From a checkpoint of a small transformer trained on Wikipedia: vocabulary 2048, untied embeddings.
MLP neurons of a small language model. Each row is named by its layer, matrix (gate and up: input weights) and neuron, and shows model dimensions 0-95. Each number is 500 + 25 x the weight over its row's rms, rounded and kept within 0 to 999. Numbers have three digits each. A neuron's up and down rows have the sign that makes its largest values positive.
After each neuron's rows, "fires on" lists the tokens most often at its 100 highest values on Wikipedia text that the model never trained on.

L6.gate76:515503506484551474512511498510481489453555470505495503472467508517494525507495517521517505515478504455523496476474521517520494513480497474476497515498439542497503508533451522497503491538484543477494438451485455506506428525468525496496513565502493555508503477508492504505506525468482504509
L6.up76:498518519516502502469536507494486485474518557528529523496480482506523531441514526550467534533550512487514528506547486443535492486457483488535466505479501492504519552465491512472491533490525453515443480502520499473517493495511518505508490459438493526495478521492468473507497546497498490520
fires on: ",", " |", "R", " USA", "N"

L2.gate184:471456501465524472488518521511467500507536487465466453473548532523496496499466486480529519531497511533519492498511479486493518502512474528473507515484543513492516517503522505496554503486525513499519511463483511513596483536443502462502523515493497510498513502502476506475510482487525469502
L2.up184:492507525479471460513508478524501502521494504557434504511535565505501525460476500503552496489532536498490503514489511517491480509523531522506496489538481510508491498523475476505502513517532505490442548515513496514508530513551520475442514493508517507514494468496508509524490509483476448444
fires on: "ill", "ut", "est", " first", "ollow", "ow"

L6.gate52:537523496452475510550504471494472506487524494532528489505555507508494532524560456451501514486498464505526498493477484539499494518488445506540508488483477491460513534506543452470486465495498470466482532496520485501501525490477487517499462498529519529495470461518498487495545547507530500487
L6.up52:508506500506511537469447498499563494471490525505538466525525490520508527504509503491480524540549500502492491481498471524525524482513520505506462512506519512525476489468544438501477505520487459489524475483486504513469495519469468509496490522527519518503505444551481478477518461500474470501
fires on: "op", "ap", "ip", "p", "ep"

L6.gate5:567474481460499522457474500507513476509487500521468490535519484514543478521526501478520517498486485530521467444473506512498478495495466503514460488510514514517473510521485484497494519527508528480475470479518431517469478478484509435499472428490512469437503500548507491492525468496486458486
L6.up5:541517501460502508472515509478504497479482526471471454529491506506501518500521481494467485503522499482519486482484519514521534506483494469506526543498516542462514466491523526459508486492495476526504471484513476510543545487538486495496503421510493529491460461489497497503488547486470531486
fires on: " |", " with", " I", "19", "f"

L6.gate561:451513492496569507556485455483505512519492538536531502512479474457482492496524466495495521523519480527499460489514486530527475499516511503507513529595440500511538513535480484504531485476509508500523526561521452507508491485472468471492496504502507521450501567499512512493518507509515499484
L6.up561:437509452513533564523488511509492514465518488529507535481507527522485524549494476444515466514511502543431545493520505492501473566477464544466487511517499460494514466499516507493485486496485516479502496492523501512543506510505460472506507495519523502475507471455489502500480493547469516499
fires on: " R", " Bl", "h", "l", "e", "art"

L2.gate369:476498485469497458505442458527519505524506521491519466482495512501525492513478530499460538503467478459528491500495527489508440492500512513505495468509469496525484497490527517522508491540502468529547486527489518521476487513490482533480505467455501456466476506511479532561467485514504458431
L2.up369:516550505504501524497505493515510471577478472500532500466489514537515499465509512485494498487485525513490513505501482514489508475460498498480504502494501476574506503489497498470523484512452426517480502448526547462496484531503478501487489487485522520519526558520486490504474564488550522448
fires on: "s", "ed", "ing", "es", "ings", "ion"

L2.gate595:506510517512472540487496461528499534489501519497547495488492509479521515488489490497479528493493468495508552481536470502527510506499498520542502493476445526538485449507428519512540494452514445507504488477499524497550474466499514502513487484525499468530477501499450500465476490506473500508
L2.up595:480510483492505515515452518554494505448467494518480499498469498497522500502493547478497544571465506468518498485470495532501529533483518479472479459536509510458511518480495457496494516482486480465516493494501496520510508452485494575509515489461502506495532515528517470499544450483506482491
fires on: " album", "re", " band", "ory", "iver", "urch"

L6.gate362:520500465502493493530506487482495466507505483523517479511475519514542500453513521487500494519494501514517508529540516469508525514521507472513509511498550486532517543536489519542558538547516526507506454524523481493525511482507496475482445488495514538476525477476484483526480513503535494460
L6.up362:513509440524500498505463516506552474492489492482541475522482494523517481522524503511518506535528518513509509510448488426546501466475487525476467595542542477543511529516506511483543530523511546510497449489467499487515544493519515510506540512488481510515494507507492513489494487502498474495
fires on: " and", ",", ":"

L6.gate283:502476436543520485481492464502494457512520529479512467499515496520506492495528519457497498430487492500489502492510432492560494518487512499491517481485479533582521474474509522501498492483536511491501550493496475505510479527495460537496515504482528489517495442485491522521491532526482498500
L6.up283:489507512517488502496488435531486489519525543515493405529498511499533515471554523536527521507504493493482532508527514537507504499490480520503470487502513457519494497484494465472494508510526541470478520496535553503505506507494470529565480525500497474475475519507502463488511559484490511512
fires on: " of", "es", " with", "ing", "ures", "ong"

L2.gate398:508500458477523456459490478488492506504507505498514463523505449475502459502429514473473530508534530510494509499513468468490488461474528502491464483529486480496494456484498462537517456485518498482475521508522504512481459436526491481495502476537485509490508490462515541524464514482470409476
L2.up398:482492500497479526491509513489463519521520470504477478477520463483492505487485514461492555529470522510462532507488441501491501521496485518459500501510515487518520512518558505468478483465489479550491518465536507498516480536464523456473494462487484491548490499486468565482506519496547508504
fires on: "ail", "ated", "ed", "ating", "es", " count"

L6.gate456:526471519485499474547468490512545453464458527503501506515496478516508527502497492516492516484527523482488487555509507461504512490524458529526484438494495529510499555489502453506522475498532506495544515505534533495501508511498533521504503506480434500500509502499515458516473493519532526480
L6.up456:463504492498493505494479496521516531489501550520504506559462497483521483511476494539529503447468504453497530519528456513515466477544478504464518475445485511500500522476499486452508494514513527530502488470530482518542550495473530472485525473519467507511442524493503501484480488508493479483
fires on: "C", "b", "h", "c", "B", "-c"

L2.gate472:543485511489520484497480503503486517458518516494537468445474522506537518503447447490504501520540478480483523461515491529515498534518509492526486527499530546512496481497514459491492486552499506512478507501468477505503495540540511490507486527551478518503481460449517474516462503486516446525
L2.up472:497523511488450461501485517538513476475457550525500484511489491499538488505535442511470509481509500477471450492511504504483481483500497494500455451555481493535464473461496447490490512516500535508512527455516538572527444510493523510485481494503550459492525506475461481492491487480531506482
fires on: "ut", "ast", "th", "el", "nd", "est"

L6.gate55:485505497497529529449472532496478536522526512519526464518477509496502507510457506507524565525530512474469498500514519489510501499504474548482504522489480525489531468508473456489481512490502513502461492505495492482522502508503486519509468570490470503445495529493504500521511546465514489502
L6.up55:502502483498550471461562504493486510506504558519526495499481539477489544508474499506520529478520533478521505502491514484504495480479463510494502499483466486517535485513553451516481509468466530494523477490470521523538477530486543514536471502476521540476474538458480478491513521530509495512
fires on: "th", "l", "iel"

L2.gate453:440495535494491525523481540528498530501477475512518485543523508509479477511492469447545508505492502512513489518494497452540553516475549518536455501481456508516504512525497524478487566533464460490522471477429480539525491502517506461517479473529500526489533509490501527506522495527473542476
L2.up453:485503518527545522485466492456524564522506540455511478531515511525528493499465505490505520481502494496490453487480481515514511516493488526513493528514503512529503503493461481510493540464497511485487551478488479481525491520476539467466462484518488505535522473536530504538517479531501464499
fires on: ":", " |\n\n", "r", "ivers", "vers", " the"

L6.gate363:513493485455521502490525504508515516507448505511502450541522510476517480497497515505480499496468484506493493499517485492486498503497460507519552504524462537464521480468478509481532483489509526494500487493498504481470513514499548578495500511530485485511544538510472474527496517509497482498
L6.up363:450483511511482501442496503495492456451484539498501495523485504486474504502458540487498510492471478505444509486465491465502481524534490516503516492584479528547411491513499499502554479504549532532482511524480493486483473499489526515451516498477510471513486491485506502465523488454537502469
fires on: ",", "ar", " that", "icip", "ic", "u"

L2.gate38:492460489456504498466518522509570477509504495505511499482526492501532453439481506504508502528531502503523490524490468497506499500557527479512525486477523504503519506492503497486519492525490503485528474491470537473492501468498469468528524519459501476500511500465507492442497482498484482446
L2.up38:500547535467466506450502518484547490545472521547500518488547521515498473521486465490480502499503487493525522460523498504491480497558510487491474501488460506516505502492487502501480486493517496497507481527478553540491534544549474476528496496515466477512497507469506518511479487502510484481
fires on: ".", ":"

L6.gate251:501497520511515498485462536464517510534506501468524484515502482534458500500467476478540512482459454520536489481511496485517503531505523504539505458567490496548481534487545533546501527429459487558498517517514538469546525522486506515541520534474495477528477497515492495530536489483486522510
L6.up251:516505487521527502476507507507475506512512508501490547530503506440438523549474504513522466488500534476481468483489472509505476524498476535468497490493480486556528526536488466529481526571495530525521507509503465524512520473485516530501504505466497528527454494481497515494530511529504533515
fires on: "ing", "echn", "ed", "side", "th", "y"

L6.gate82:474479470486532490501471536496521501487490483477490488468457495506493532517497488490503520497453505454532470526538454514484505487465515488488523508507546520498515480489504520502487499480501506508522492493513466471488506495467502502505467437521544523480503462485495536504501494494469515490
L6.up82:471459521511493525507490517541537483505513525514533499475479496510473492499481463426486491502470480514497529482513518490485546524520543498450520494471499522498504523518510496448461472464477473499500499495504476510482492539530522532563527537496505488512466506471520533518504507476497509542
fires on: " tr", " Tr", " Dr", ";", " Reg", " Pro"

L2.gate517:508483429474458496484528518480516456511541557499497442513429484513482536495471518480470490504498510486509499500500468491497488502479504481509516480488473491527531519485506464486500500479478502510501519480525602509484432522481459456519546543509509516510515520527503499495467491522501509475
L2.up517:442489499480508468497500490529510500544494530515512532491474513519511475500498486485474431487507451502489511532512440497502513514503511466486503497485487490499478494484503472523511488501494500504500517508496539483479492495530482472500498505465516490478484498504507524542469543483522483521
fires on: "ate", "ed", "en", "\"", ".", " ===\n"

L6.gate576:507488554515523482502492524560520485481507512538497469530474509488451484560491445506527526478465488499504487530497477496501530539474509494520508498507528502505525500532492510528505528473481509524468501508494491503477544486522485501515487570521516522525499538513447517481486464563484469472
L6.up576:530504527503489491468498511529470517488535400513544483489524488488500499496475465483496542511468518508549516513475487477483512498464537480503531501475516484526494538513528516520472466512514501505490491478484488531490507493518521526526511519497495507506523437509477541487448482553489426515
fires on: "c", "p", "f", "er", "it", "r"

L2.gate520:482503519525493508546473447486501474522452477563517437479527518485505502544479520506493504487508520467481502540527490525485511490485479450485485504512515441529432525507494481517483515456461508506501462537515494508442506451497505491534496498476476484526547476520526501512525515503516508543
L2.up520:520465476513508470512563527518494502501515461454490533531517493492551480513511510541500470499540451520514477487544493493491487542524499500495526476520511496513499486494522480495538480469495519474495484527535454479481479506478504476503504462516483494523514497494458512503483497542485485470
fires on: "ak", "\n\n", "arn", ")\n\n", "ag", "ad"

L6.gate449:496517527475492465521509502482466498468497473510484495521486462491473508483535519507502509490489472483460503493511496467506486511508498491503523509464514551496498493457535435523493459491496473538458525477462537489488490482473454480498520499528519470494500462506509487475474477459487465493
L6.up449:553465536513476538490524507531499499496489518511464509524486491466440471512483534495466541503479496529496502468462493500513467454531498519531498527505495516497442521491483499547537492465502504524526528509542523493473480494502492523551536533465519485521505472510492508475489507533483485500
fires on: " p", "P", "ip", " P", "ulation"

L6.gate587:541511542502477476511509533471517539513497531506509541449497445508474515475513498482517491519487475528513505510498495486556545499486505491529529514496490486501490539493506531494513483502480467494508487485493505531494507560493492483461529502480492509476489455492453499499473481550468493465
L6.up587:486525536509486493508512478450585519495505532499539509480495500563485521517505536488489513507499489496507499508526530421497506515511502473520478496493510508487500488470502514525527501460507510506516483491458509485473500491527467493553533509534529496511491498544475500538512498516502510463
fires on: "-", " ", "y", " +"

L2.gate235:518519537516478515514528529468517439468476472514465492537535507485535488484525525486470509499476500532489516515505513505521540489487504509491462557498543475479495515521477497526486512473489510519522509493546526505490500510507502494498553502491495504509492499469482532523432467506485490492
L2.up235:528526516487504518523509523479451478520483525519461486496481549473504500502529504455499535500512446507462530477516492520503507513503481524477479559514545462472489516479512462528472493456506482500535484517513508502515436510498527498479517462493522527501488474472486519492473514508494496464
fires on: " of", ".", "ical", "l", "ired", "el"

L6.gate209:509467485500512489479476506449513490472472518497491474497519448501502484513497479498517487520493460465467573504447523456504497508470483495516526523511502527548513506499482510504505527528505517481512515462490539526514505494491504474514479483471483471504488503428465489492487531494520459481
L6.up209:483472527497523495493460521486496469512521470539473508501557516466545459496517487458494470501491505466484477501513490506455500474472541494496514486499514487504491492467520475496475538511478460483429494529445507541498559526524489490516461505531485468512519495520519543532473522444472527505
fires on: ",", " of", "astern", "estern", ":", " "

L6.gate164:479452504517490490504500487493518522526517526560502520504497478507472558512467486507486532520527500525520562465519511491489484475503518495485502483506462523471512469433469511544506451445498501490539504452474500500506487563482486515506513510477464476480505517499517498491501457510497522474
L6.up164:505472569519547498467537540510525507494490499545492554499497467493493507533498471510553512451493479454505512473513522488521482504533505527464523501484489524515531494478510480472511505494536505507472524491475508508504493496520529461520477509517507487465470560468474521477493520523520510500
fires on: "a", " Th", " first", "th", " most"

L2.gate365:514487496497498494529505509533483478526510502508512493542510467508482544508471488486530517512464450467484495526513467531496488434526541495532491500468487513510515535500516504534457504545548418449537540506507546529528549499527515523475512508506513518494508527475487506487520489534472542506
L2.up365:500542470510507485482482509487479519485577470504501470452462499496482503425485521496465514513491471490490525504535481525492442511507505525505509504511497484493484523508482520490486523479537495469512523515490539537523485486522520518488535492467529500492467458505531521494493506538497532483
fires on: "iv", " fin", "ree", "ide", "or", " var"

L2.gate383:531490436458531431537489503473484434484449498497473517537455501479531477515502511473499487517494513506496512489485490495501479490460501462454494500535503509482489494479532469497536515496469532525500443477522478521475529526444483504521494480441468483513507456477491515501506503506506537485
L2.up383:470539467487519532507516493498503468508479506497522508524488478450527503454479476511510490470497429491481505521517550511520502530551508515517488531520527515502501498516484528512477502527492486569496494505499491487519514446493551501512514507497549508501536490501458477499499507509536515491
fires on: ".", "ain", "r", "t", "us"

L6.gate292:423484498460459481503511499517419514495482485501501463533459430482509503517511504469501503469467490525488490480529460523484500504512444508487456502516528554499507506512480532498503504486524477459464495535491461489468521486513508527496524473496470504482496474525508498563532457502454506477
L6.up292:486496472453572481481539490487475498497502509531496565515501528469469513466494514500504522479498491496497521496472508549475506468522470504466554502494529472498524560497470504525467506524515503532473496476520478485467508473512477509523515444471458490522493510550500499466488521506512479508
fires on: "\n", " |\n"

L2.gate362:491500486505530477467496477514483510474501519529472520492488476508492503478496474496533513467547488477534491518513468494460561505488522507480488498495523516491508520504508526495486463485536503509526414519536496512474514532560489523470489456453522509483464504542488488517508550472536498498
L2.up362:515508482481472506506497493469447527507490513489489505462496532500475519518495502490502525445529539489505501503511528500510469506466515486509491478504499533427526515478483526503501484488499501476473483447490528501482478519469476514473503564474453498531523487532508509502521515467502494460
fires on: " (", " |", " who"

L2.gate182:542487489522480522540518450492509528483485499487524505505516473491488483507486578482545497494503457500535491482544484476458509504478491487520420448482454520529490474471519516453508485509501464489518493509457486504503527499494477506513491514501486498518495520486458486517506521536473521472
L2.up182:516486479503496511490517506493564479474539464504484490506462484479527503436472513488504483496469486508498520485472507492490534504470495516511513503485493530498527460526524498504503471517511470499494526474431501492480540494486476494535523501471482485507499538413539499519450537511484513514
fires on: "in", "i"

L2.gate558:507472473511477509496490485478491469525458520494501488502503481518507504532444514493495493463525492536514480507511465489551548490499500478469491488485488530486517480457536510473492490500521505524493484516484523499466529473482490526525479493499532510488537484488526509457504513536495518498
L2.up558:519476479450515478500504462474482534584519468513495502419505513506575475508472517490513496517491484514485470513484481534532490531500497533470525522513513498500533447450511495460504464488498512509520522474504465555473456475464481526522487474499495515501523506538506500467547513507489502511
fires on: "19", " ", ".", ",", " this", "18"

L6.gate227:492536469533539448522528520489513543505525484536515562482469504540516515523508508467536490475528483500474492484469499479509524520492461471475490464510443509460500513521499486485479565512484500489492480475512491492519482487542497477493490498490503522493517522530539509502496553473504508506
L6.up227:489509507526486479483499501476481551512508475449482488513460489515528483518498490484530544558526485459450497485513511482492534483448464472481484524479544540523506525508514521472491536490528508474503514526511464527492482508542505488496479462454526508481505521519503550517492500487496463490
fires on: " |", "-", "|"

L2.gate423:492531473489481466495503523539498515460537509522505524506527494477514514537503517475484462480523509488523482498499509553416511478460490472505418510504478487497472519505476517530466504510520484519506488452520475487517490471465464471517498531466514483524484503535542503495496501510510498499
L2.up423:507498464500491497452438577511464500489475487477462476464526517484512517533511498510496510550522525516518519503457522485478521486518505455478495504471491526449477525517497527492443467547514503508532489493505492482507518520497525479486488521469467488558481492523494535512517489521557499522
fires on: " =\n\n", " (", " would"

L2.gate629:557522490489507515501479574504514491474458510497441501540500530459518475494499497512467509465536496487443493514440517508486507494506502511494504539498484521536484518488477541532442534512516491509476496524495511474478511485484495537520498515509520460549507491462470484481513483498498477470
L2.up629:488495484446495461486507488476528494487478482508526453472456480512486519497491469499478489496531464449496469485482535502498549507501506485484486459468510484578478498513531498486479550539481492536471477528484512518465487553501524499542501506513518526493489468523511473500490464534505514526
fires on: "and", "ur", "ut", "19", "ow", "und"

L6.gate64:488499538487509491509499489487535525466482469524536509498479517479519523540527519513482489482507503503465472496559509503498512529500517485497438495531515501486489509530499538487453489511442435494464490495521466535490517481495523510486536501513498517523561451483481539488492502492462494475
L6.up64:528513515509506473508507510489501533491485461548525525506489532478464508515498494483499485506501493524477515518530498534496512508503526518492491502533502550513474488491496512529490502494509471484502520472491418481502529538494487500507525488492494491594541492487484515462449477475517458448
fires on: " |\n", "|---|---|---|---", " Gold", " "

L2.gate482:504490457511546455538497490484502500477522501486554540510544502486469526493485534492486521489504494504506469498510429472564527497519532497506473501509495491534485479494497523503499500504527479504510459472474556505529464493540525531493565508535535497535490514487506503514507463507502508488
L2.up482:497451495501485510490513497507472466513517540511486528519494496522472535519481466496486484513517505530487503547470492473462521511537484496506485532511498472513539484499489499534503495551474552510484520486504508502519505492523463464557540517510500482495490471493473513516526556487464491441
fires on: " c", "e", "ed", "b", "ing", " about"

L2.gate86:505510476461510548528490477507564502475492485488537473505505485494492497473565529490498511439497451544470509484468512533522518507459500495499502490537454511540539512496512487460500489471477563506479481487492514480463516526497516496541494467454492456526511488481537506501510549522497513500
L2.up86:513486443481483488492479529511523492463493473550495530521541498492509507464517537480504502535479514474494451488520503513509504496508473511460465482497512511528491509503492481450543542518425513487472529495503512531493529500460486504529490513463496440498523523491515492533474496505437492510
fires on: "in", "ar", "on", "t", "to"

L2.gate198:532467478545448495514556508464487481504517504520507507521523474505483503533485541491487526511474563498498493544537498486503495507531483451520499505477500481549483500527519526507524523489583525519503509483520529513560502463533507483500521509527494506492545481479522502485493483467465489484
L2.up198:499512503474494452503536495473475449486473505490508489491535493471557482486503540498489534494491497492532503500517460512470455511508483519448516530478501526496539463499509526480513565497498508536517466486523492452517493522523441531529492534493467584528498491543515493494513475485526539531
fires on: " all", "iss", " due", "D", " adv", " differ"

L2.gate137:539487477507487504494520529531515507508489528529464463520484494472529497493508512549520503488500486542542516487507465488464539511506486507470486470486506477513550485510510482476435504543539504466474506483533494498505529478513491503518511473484478492513551522494510484473577498479511548509
L2.up137:486527480515489504506513488485560458504513480493459492489466520441466475463515528504513530462492507484586531495500475478518493554518517489534533493498482507509524470511479519472518509486466520494499506467514456485487511490461493472461503429491494514490500513513522479526538522488526485489
fires on: ",", ":", "he", "i", "o"

L2.gate579:493508511512514537502506513473504521497464475517437480527516511509529485536441499517489490511497501462537476515499481480498492498511501514511484473517512481483498490492484550504512531445509518496490476550506506470532515520445496475538482500500499456532463525480528560530511489480466508544
L2.up579:526480431512495500482539502467538490491449479493503506488501452553476512502482521496504518467506529556493483506510528509519552519477486533444498512518499501490514533476472504455585528482475482535497526525507539459510512488532494470518491480498496467502506473507539514474510496515468511498
fires on: "\n\n", ")\n\n", " |\n\n", "duction", " Time"

L6.gate33:520503475507514486513492486458517534494519500518511505462475504490521495510509523495499488476530518461524549502478503483501508516454448504499491471492489545501515485518472512488493541508503508482491423515562468512517425493488482538485519495519548523507497505504484515501531525493502480553
L6.up33:493493530492520527475520494540490507475500494507530513482417516548529520475502517506457513465498519475515445475508499480512517513501475499486463504470486537484498491488470499501520503515512529487500483481527467493516501513489479534471491518506507509483506534510481512524488530513495508491
fires on: " |", "-", "|", " and", ","

L6.gate498:540458514473511483515501523507485496511496503516505484487462509502476488531487498474548515549466509504508461479474481526484480520472520489463461482466525534499504476480455500504492491505526476491499499481529501499489491498458515512520544479554507489468492488460450487468469519527483482476
L6.up498:515484473598500472490519507516508524512564476526473505481485482455457481539502492493524504502452469456502485491518468482515475496454486486495500502502500580451466496478487484531444500535473477455546474498531506520511510497459502470530516479519520485497511516494479547494511534492516501516
fires on: " tr", " Tr", "r", " P", " imp"

L6.gate100:531471476500503484498480498486516499499497542483461582483502452489480484494489505493517478486469499451473470527542466504497482534500499489481527492516505571538472482495473487537519463499536521488482514500508509530433490524508486521509499511506493492507460460506475502486494540481517528510
L6.up100:473505532539469483480513489504514460506533514511508485481474501484473507502540485493545499514491495481517455495519544494477468492513491500491470492564499453488543542481482472480505531467494500521492525472546494502501472502491492525490500496512521539477504451546477484529467484478510464483
fires on: " T", " |", " Ch", "|", "T", " May"

L6.gate28:510507541505554490538486434515479497520467475497519505503477536512480482503485504495478456467491503508505482545444484502512501487505552513529527507507465468573526500529495503528516441548491486525438503489503523515484467480487490476507505480517529498507456435517455510486500513509546502490
L6.up28:495472482502480501545508520495488496467503469472486521494472516507509497502497490504448471478487504464512470510535515500534516509505515472519526448495532507446531512525493509547466509526446473504478514478519498517495479544508478537498507440519488551546483489478528494550511461480498476501
fires on: " man", "er", "en", " Man", "an"

L2.gate197:523494485507486505493442478481520480468492491526507499537466533532505497500482508462500518399509470492514458540472460506483511472498500478535504489487505513525512525466520539501502496474488493490522534542502503523536493485529481497505516488471522494490498497488546487507512498507478485451
L2.up197:527464426504512480521477533500498507450497478503499482483515493507506529487497493453497519505496518486475506495498516515515526519518516502481460466489469494503545489512528472527481504480433509512519567495495522476488510518494569538505456484471528455537487519491513463526527486502503455492
fires on: "ail", "ut", "ur", "ved", "op", "ear"

L6.gate530:485504517513493505505509501510542479525504478516510492511479528457519534498521496528457494500522523497488500534479492467493489513486517495533511469528468539515474505501484500538510505566478533476496493492519504498527498502482446515514532496481491483485493494435452547570492475502550470475
L6.up530:500492452535470507511475522521514512545502486501524506495487504473467506545457513463507480503456555519480494515524511519483524504479497507510506491509534482527514494520505497502502508538507516529506494456545466495531476472505499506543508516506557515530550490473496502495488528497531526510
fires on: "r", "s", "t", "d", "er", "very"

L2.gate20:509485492486495522503524516458478493476464507508514453504487462500491543534516520529490532495505534540506449485525498447483514533489484543522524500515515493503489450499456499518520466502453500480498484506492498549494520477489416526534463512496488500475467504479503497511501514515461527537
L2.up20:510517473472510516476504531497506494512508473454476472547543460505502562527494499511542523533530528475522488492510492514466499499502477500509510509536506505504502500513457487449515511523507485541461486485461488507568489527520444471515501492489524467467519474519508479481528517565494510519
fires on: "\n\n", " Party", ")\n\n", " Year", " •"

L2.gate321:515492492535501539508530491495528474508530526515497485492504490551537501538450501469513495498526533496502504519485500462530526480482496502445458497538541510524483511486488524485517495485487445497483488494529543513503537493500519471540514507483519485483488483484531495497484515491492491448
L2.up321:521486473503504545441538504522519505467506535483487510483497531473528481501504479493481526553535508500516482502467488499492464483561489474476494493541480495497508525511492512467492508514515487486490482520474491484504529540510472484503480458536476492490502494434537509501428481468516540498
fires on: ":", "oung", " ", " small", " ext", "m"

L6.gate408:529518523495482525518525453493475504557510534519512441486458462519518524536457520507500503512517501505514455491498485475459523523490470533509525511469508541475528494495501524506468487491529495508483518493483523511515540530471493479523470520448510536494496505490449509558492506471474517474
L6.up408:529557511475497521504536449521548515515486528478566504494475442510506509471506543529529508475516508500502496521492524513467475484492518491510520489517495466442516513497512496564511496486503518513495503509487519502493490485512455490492513521492490524518456545518482496505520469535537509524
fires on: "–", " |", "F", " ", "g", "-"

L6.gate540:507464491515486521482500517480471500528479532491537491504451467522506489500525478525478512523504500559517475513499462499533481551465477509476506445529468494487527538530482490486489474477502450455486520510525505497508506534530512494497514559491505494472505523526500429528482489494512509502
L6.up540:523479492516507502486554507489521467531498480460461506472516480468448512474473537478517533465555560491471496511517506471521543530479519527486480513508515484500497553492482517532468500496558493497516490477526473495514498516549506487495510437513494458482461497502526495507466486487474506527
fires on: ".\n", "-", "\n", "—"

L6.gate560:495497480476541499517521523482479490466525472501508530501530522524444508488478487511482473496479465488478474490481472511481504476496482509496517506489505552499510524506544509577548506478512514512480502525518522482460497495454519501513531510529538510523479484498527511487515471489474526469
L6.up560:519438506508527490473473493476468463544481518494530499525477520504480522501521488552487506507496478513495484539513517484497463514484478481505510503504460547508512483497504540425502514475506514529456492492503509532587527499512509488528510529490465512489501500460507510481490508504476532512
fires on: " c"

L6.gate60:512472488538509487538552506472478459482527433495515439521495500502507489513529489473495496518518491480461515495539445506500515525539479529494473522515507478551510528487559495512507530474500497513470505499482487526558542529497506479484464483510498515520487462472477507483484529483513494546
L6.up60:507480484513441532539482533499471479512457490500478532541447497484497479480523484510527504478509458465487491482439506472496472520488474533521479501521498481509540491498507501499508506530503495484486514516498519534491479428507478519508540501518536509527556516450524547515489490463476499486
fires on: " and", " |", ",", "al"

L6.gate417:533444498513474469532498505486448483505504520502491505524496496496483500504505545515452536444509489492497505533470504497502489461528480483519482500486494507483496520498577474519530475459497489486493475515549480506515505478512520510490537512550469545499507503471468476495519500486512503464
L6.up417:479451491498500491466498529534525507493511517548472537532500481485470498536476526514451529468494455470474499517488497472508498460527506492524525490506481488489510542519542527502501495468512495493477473580490526513500473511531485552495475508513462524471439491481517516499498512512497500499
fires on: "C", "c", "-c", " C"

L6.gate484:482459463464507459504504483502482514488467522526486495459500477516516500501472490453508530558497527501457471506504439496480519505489551463481510533498474494543445508493501481502501506489561528536485528541500490483478493544498498533500508444465486481485503502527464534485533509525461470517
L6.up484:517532507553465555444457483527554468479535490515497465497451503498483523501498507472521492493523503488512518501468503518480519515495488479510518504498506463544478491476530529499482427462459567477491475531500505468473517451500481497487506472489510464499518485505467495523476494476509482520
fires on: "ed", "ing", "es", "e", "s"

L6.gate346:498533489547478549491471513561529553505529519495518487530520490476467523502476484513534506510522494524464502545511487544513502494465523463474469477538507533521498496523460519526486477497473534485490460507478497509516506455508458511528487489483507515499495512488463520504484498509500502511
L6.up346:527482518468537519503502518492546543534488510512505508520492489525523497510485526536508499511537486519495493496493465492475539448492506530504482487478532488520521518498520518488511463570512503461475497449468471511488492503460506506532441515533506536487492511495481529476494495536501478494
fires on: "p", " imp", "f", "as"

L6.gate192:501533471502523453535519506470527506507471528517540521512460475536490485497512486461486473503525488527478503466481438507499466481515522479535521506530494494507516520501485516529487463509514537517481483470474471448476521495478488504494523485543511475508476514503499495483517494511489506520
L6.up192:540514494526499502529542487478508502521492510526501536541465463505506504508480518458487496529511483513464492485527453482499513544490505469545473499511515484512470487453494517517440452482521500462506502512516453483493513483510527512516514479538490515515502445519460519453499463466476446493
fires on: "(", " ", " (", "{", " $", "_{"